MLP neurons of a small language model. Each row is named by its layer, matrix (gate and up: input weights; down: output weights) and neuron, and shows model dimensions 368-463. Each number is 128 + 32 x the weight over its row's rms, rounded and kept within 0 to 255. Numbers have three digits each. A neuron's up and down rows have the sign that makes its largest values positive.
After each neuron's rows, "fires after" lists the tokens most often just before its 100 highest values on Wikipedia text that the model never trained on; "fires before" lists the tokens most often just after its 100 highest values on Wikipedia text that the model never trained on.

L9.gate157:093151129121116131096144112127151070185126117083136136168138066151053127070106206114186109094190159186141156108104139119131144182107133148126109126127163098174137118089119127098105203191127180106146082205199180171144146114127120163142115127118093146109148123094115111150165156145104159120
L9.up157:198156101148200087159134114108125181123125110163156159147077151114130120180098155168091120202161097097152108108165111135160148168140099138166145084095173179110146095151090082172160108101103161087116100084069104117107172102204131132175144107170078179181137115087102144121078162157152076144
L9.down157:146126118110103188095106134178119117145146108107148102158114130151132092097127150123179174131095178104125122106066153131172132143097083134109013100145150149142088135180120125133151111211137080139143122093175195141099125102138131151133120112073174111106110136174084120203108117179140074134
fires after: ".", "\n", "% |", " |"
fires before: "| ", "1", " (", "% |", "% | ", "%"

L9.gate3532:100116104082187111185106137152102088148109132085116129113099137113097151178151080138142133189096123130128124177127199135170132093131135135113094079142130125149146147147093159098084133163083112101138145146161140126108076149168119110088166134103109161152118127133089132124165159150109160145
L9.up3532:122125120151106217151106169132132128170184119059138137110138141144110076182124128127158151093125151103068135175132164092148152110153158090175173097162123210111168122166116099112097086109105119119143079120158119141093114112105174129133186190127159095147084136102131101111168103146077107107
L9.down3532:122158112132137109151121193119113120106185105120161148123099149166150092138110134101111118058095110126131139173169158088120117146148137101177215123106151136172088134186169190157092117134147121123143125087137114171067147176152203099168171193100143087156144117122123065098139095101183082141
fires after: " | ", "1", "| ", " |", " Def"
fires before: " |", " | B", " | C", " | G"

L9.gate3875:180029159073157109042095153106143131163128148074165106120104111141127123126095119202140177138152156105152163154116098117138138179128143164153113103129166169161141143111106115164131108131090150183152123129112080163137133068086109121150158165076121095114207128115130127137142120142156099137
L9.up3875:128141121126144165164154118106122151162146087086061141129122111130104098178096129113130088117146132133125106144103166090138107135122080202119111142144159148156057084173099151127108130164133049116175138162184199158127130198076134176135081134158156128145085123091171108094151172182129119164
L9.down3875:085139124144127096113144136146043150079074121150131104094084146146142153124161110142151084164111180093129164123153096162119136165110069125120195167170094125150052105123122152133102101131106154089144126104152060145130110191156105122165159149075099111168143049147112156173179076096157181144
fires after: "1", "2", ", N"
fires before: ".", ", and", ";"

L9.gate4089:152154145092078125170121173134090125140129150160132096178161120083146136145084120129092118146110169130111099079219092089102091122093127146084071109179132116150126072132171131142095139113112127145101150101178157114163038162073147160150097120159177169146116152131147136092169136138128154076
L9.up4089:040127167182103048122109103108113104087114127120096127189137098155134120143138070074144099117131166179153105128079127157079123106181094147137139127105106129079083103128147134079135189133112086102152117144129170126216172163091113158145092105153124106121119109118135141199175121141143108119
L9.down4089:134145083123155132128115093161111138135123126082137204118150065190119066150111083101187107118120092183156128052086109091111206145147084169155130133157163118140151174176122144117141149124132142123102154128130157103124116099089134137109190131147104113039093118093151125136050137091106097123
fires after: " | ", "; ", " |  | "
fires before: "–", " | "

L9.gate1320:119126143113158100123194120134147171177089163151086100143067109129094127130124138116118137129112114096128153125133107133137145136098156102099096154204159158192142122161126161098104147075110164144159092124158047100116134053177113112088090117113086117187147152082141096113186185179140137102
L9.up1320:076152089091065168117087166157124127159123129103174167058092169092085082111090137152075153226170171190111116160165165160132143122137138172087156115145121154157127096115097167114085154116152147171134112092149170126122142094124127211093111135075162063142132130132193111177117118128120119132
L9.down1320:101107153121125138142115159141152120150137099153236182129127200198158161117122141100111083170180195127153094105132134179135157183130134160149163125094166121148147120147174154136115150100164071161136125113151148086117147135132130115133128153120160077114141122130101161144175207121072155158
fires after: " | ", "–", "| ", "1", "man"
fires before: " |", " | L", "–", "ender", " | P", " | C"

L9.gate2641:100117118154159167168111124138114112127136086116087132140185114149150108093092120125144137128164114165109112119160128137114170113125103118153084145041117154137152172180076118048192104126144063146112117132145087135132158036141118116118167167132150142155123137133130095113112113129133081165
L9.up2641:142079188150149183157148163133156156094102120110074070111126093097093154096163158136082200154105081077141148207129141110146115119161113108090051133142131118154131141161129149108127120139144128164116144068157209120055086157141123174136122168149122134126166113110070093118190143065151101139
L9.down2641:155180087129166119124136154113156123177077130108073113147071157084116105100114132105124174131112144122099148191147188175103101216138139162134186116130094140117134201108081118150114107114158084127090189117133128136210182148115112169107120186162158096154170195135130110173115116106117139101
fires after: "–", ".", "-H", " (N", " (L"
fires before: ") |", "\n", "_{", " |", ") | "

L9.gate2674:135175153155139131101087085133127057152144119139093169153143112119037144149135193098109111132165199136144188103155091118139096133133093134138101198121136121192131074123118181076096156105141104119122139108133101132105075122170129213083113099164131124037171080157157145089138173136142149095
L9.up2674:121118063082134125097162139175132096118109134147154119189099055086112094117090184188134147147147115130112153115056116150206095118149164100112121118136106163124193150130149117120100108105097104127131109105144046053126120118188155122108127127099109169116159123117105117149075127144143048140
L9.down2674:160108117142121180144095116160236113171085145148164160141091130150143163174101098164056159150086095093113127116093128158169107139150137158182145126144133121125097119094098132136130110143171107109120118044089027143160130069093136173068129133100161140108120148109134104143126130115107047143
fires after: "mathb", "\\", "{", "[", " [", "_{"
fires before: "}", "{", "f", "]"

L9.gate2770:161130164143123149070107112125153083102124174169124100146140132150142093163103178202127122165103183119158140116192170087154134131088211155104075159114155151104196176135142137154114084086124132166109077189060057101118173110078133095065120134083151067133114132147152180119095113114101143159
L9.up2770:069108161153103161082093071157140138100079175045153090061109146091112121181177099160060149136133133116191104106139094091116187079139159173125132127136149090114157201144078087093088108158179117091157194033150196081130175114164138115134165078113127130039143168085125170133093150133231136143
L9.down2770:169149181113107115122149169177201107140116130179083168140147089131087227214114147122160164108075089083113180131139104118067081100132212095142150173137175089095182148142061118125119104096146108121192187080152153061129092122152156078134130095133142114127110121145174151147059126153146140181
fires after: "0", "2", "1", "+"
fires before: "0", "00"

L9.gate2024:149139131128149188094142118164142135124155127152127113137122131120135088170084075152100141122133128117084127161162097137170137162093110110122106093163107214126149123092127166106126082076149105106176156122124119101104118169098091167131192128123125117138134112162143137098084121163087117165
L9.up2024:150099111136085155130216121162112108070169176149152164108138184131112045130155089138117132126150110105112077134152119113178096165123134126164120102191122169101104159123194181114146140087097120081138136154105151147119165164174095148091094081122124144162147126156133095180125148092122168096
L9.down2024:098107177082089128172162087104118131090122173113094180142187089081138053123145111108148130096143113168115130049156174178103090119129170151107172156135100101136147126118111096140092155181093115112120104161138081127172142127111120063159106106141115093128124083115139153174128067064125162115
fires after: " | ", ") | ", "ia | ", "4"
fires before: " | ", " |"

L9.gate4426:102136166093138134190091167105137150193129187072116171112115122127104063124094154136110146114094160129123120172145113132164135155088159119129124128145132087195092120113102166083158063137171144091095203055145153135080126141155121160108087169103112072157156136126119141123145124105080134154
L9.up4426:113127128097052105130126167140150167153157134153074100107124161172176075110216154150118154113136134133138127144172117088116167131127170080093099104127123131129115070094138122168141152117120095077150149086121123078078149191149097155126157117129148092167072150121144101101175093148133160136
L9.down4426:118096127160151135044135112121132094131136133137103072154155157145099121112181107103088127112191116136115137147165141142128122112177150074157219091075152165135145144102127146146136128119111091127193114146108097091112163163123087161210179157144149151153094103090097110151118122121179107073
fires after: "2", "; L", " ", "; W"
fires before: "–", "; D", "; W", "; L", "-R", ":"

L9.gate3469:152078098079106136139098158127098167171113072101169130123152093133104138091157142123151107177107180124124155122159174205127168169132108169134036117198171177131148174120074129127122068102100150166098115084176122174110156147172173043091129118131117096113127189089127093100147164105107153121
L9.up3469:116088066158201143078117100153102210128160161169112139108089119182155081160127138127171151144089174126139139157097130115088191130095085126122098110175141121090114141037051120087126125119155094125166128123255146164148132114145150077175086161060158107100143082147147120126134096148132169122
L9.down3469:150109082170138160144110152087063123121137130132135160132098066143128193125129082122158096102154143136160140103190084124118133188112126109124027062109142062100156149142068152079075084096198116130124128106137137142119173099088124097092134123142119179074168109157119122148095175075141118147
fires after: "2", " | ", "| ", "; ", "–"
fires before: " |", "\n"

L9.gate2834:153061124084172123071097135121108146100114086111153115094113091116153150105090103099127179156091141139065150141138085120165104137097147201097110122160170139150148128133118127149138119127079163132126179113108168183128150094105175159109079127109050095171129131149085156112108132115130057091
L9.up2834:139080081089108166123107121138131112155142152128163132104131102138055137132137133132096158146137145151146111156154129159141094044118158124150116157094125184144124105117149083088101173122120144178131179136195131073127113122110096127147127123131092143133132111063188102116137111163151104139
L9.down2834:131127172083139131131167118118078144120138117100214179165175110168183109124106145111137122143107127144087121071128088166146150129127099109116135120057113083128120123144134088093088169176169166145177161143083174078140109126112158181133169134130070146161161106118098103108110070123108124100
fires after: ".", ",", "–"
fires before: " |", "% |", " (", "%", " ", " | "

L9.gate2791:119138127153149142130151129101126077128102161125195107112151150139113055113121099162150128143101142140158196126130143161149166106124120174090148071100121141122099121179121115147070120159119109111118069154106131140163131138105146133109137115116122106171110130129109113161078137122132058144
L9.up2791:219182024081148122124154183101083196162108131121084145122121153092156120095096122136196128118112093132132124094116170083246111143134137132086106136149127138110153152099054103147130152088119099130154125075126151114155152100171101109141126121180178157164119131153133176088157158111126110159
L9.down2791:095169105111118181145171182099124117141076120152122130167135103118150044151143124155131122100095122089157096129111136090147148154110162171064039168139085112111122193036170136224085126148117122073146089091131108162165137118121151159145106117207213117160143099137165074136152146079154153142
fires after: "; ", " | ", "| Total"
fires before: "; ", " | ", " votes"

L9.gate1306:171118184130087134108139079135143089138129126150158110157151150114155121134141132133103089098105157093132079075178093185112108092137121094140061171121138150123100132103132157098099130095095138168073112107106099159197105165128132156105121200123125098114163144101122148100143124110129143156
L9.up1306:141121105078158128085130166106121130187180121113128136104113148099097112094153153144075179083170098178154108114091144195073164131177075147072126110182088136100144123108127149101183122164105174037152175090128121101174090137073089129138152130103149166137135158142092118166128173183116136119
L9.down1306:136122121123140112142136128198102096160120169125109115103149119138092198127085143114110142100166090117099164161198145146143136068139150104148072124150097120142149147109122096143171128112166153036089162063114112112147150100125108090159082138117142203156128143155105175100096134081119108123
fires after: " | ", " (", " ", "2", "; ", "0"
fires before: ":", "00", "–", "th", "/"

L9.gate4161:178139139139139247162083086197130116171081158139146104105084085135093161099114145134154137118168134138161174152136100167121073111110154138084137126182109120132165121110141066191172109126146112129094142124138136214151158134112107116102135142093176103104133064106092147068137123110135106111
L9.up4161:107088099133139111099149160139145124169143151128147120134192143120134131098082139111132120111107169098110168127147117138058125158145118149112064119119162135078114126182139089111157123157133120136125114146145131109163157056158148126101218144134098117138070136151117125149089148157106171118
L9.down4161:183142111100077164108171080145150141107172122090191130147127076118135193158102115108134151141120090093119112138143092107076114135145116118094171138142104134141071093092163105120175127174176147120151101144102047128135129119096120159101151154076117091110129093125090078138097121104151174152
fires after: "."
fires before: " | ", "% |", "%", " (−", " (", " m ("

L9.gate878:104142203108163139111114063092169088117082105103057174139098132131129177112167095135175142143103161152116066074097113177108160095129143137148132078110093136117151083203155179062112147142162087150124181090096115124074114146160140150058128107156147150082136133113109153146170146101107080146
L9.up878:128147153157111168113146161106106113166136144131102194194100108075172140164041147139072125167097151100143127079175163115125133123110065108118109141175141123115119163105149078191151135047120092097099128123140127129082138094174143114090150110158162141109094120183100137145107089179123169160
L9.down878:063073138122105118164115118125119126095150100118167081115103145131109069122136108100183112086185144127118076083098141124172186133131169139161056121155107131162169061147114142076091103122124132056126102151164072080141120117097144110075133082092170139106095082125108113119172082110151101136
fires after: " | ", ".", " | −", ") | "
fires before: ".", " | "

L9.gate3301:176119098128118182117082121140100140160063160134140109177144056137147112132120162147160128125111158137097126074141149082129180097097141159128084114098178130132132182122110090116084165164145177148146115145115119081128116157151137110060168175156123101114089099143120094114187120132120153160
L9.up3301:163158164139126074124106188118077112121204133198134091152117127130090159163127152177122145069085108167120160109137085116090099119132133117121136082117128134174146129118098096083073099114097181102166199164149151087106175081126174121132144106111149118083125107018103114092099098118134086110
L9.down3301:122120091100104127137136109132153170164071157115135091131110083110189215119123103153130114160136150134112140104096137093151136079182142110126132123158141126112128137166122139131134155089139126110139092100133147174104108110105126036070119149111163131106119132148161163116118116103111139160
fires after: "2", "1", "| "
fires before: "\n", " | ", "\n\n", " |  |"

L9.gate2444:105098122111173142145098147141127099096143124134100112126187165132160075090100172098163111150163095168117105075147158099095129139173143082105127108067117145146101170113073125094124145142119142197122108089097152205129112142091085131193191132103087146175087141083094151161138088147201128121
L9.up2444:141141130133113107123108189122137131167093132094160194151172152112141114149142127169149117076222132097116088103078147148125117189169104128165140101055178118095098140098096137122151146167141186158137121126095191164102136189099129143149116109097124102177112129123102100113145153144118143166
L9.down2444:129104101130095114145148119143150117137153128170121125150144161168089086145178132110106187131117153096163142159120127144116073083086124160142073136141132123143108130142142136164134137137131123150137174171177159106110094120153092149146064138191116134132191148142163128121147134137129109152
fires after: "1"
fires before: "–", "1", ")", ").", "-"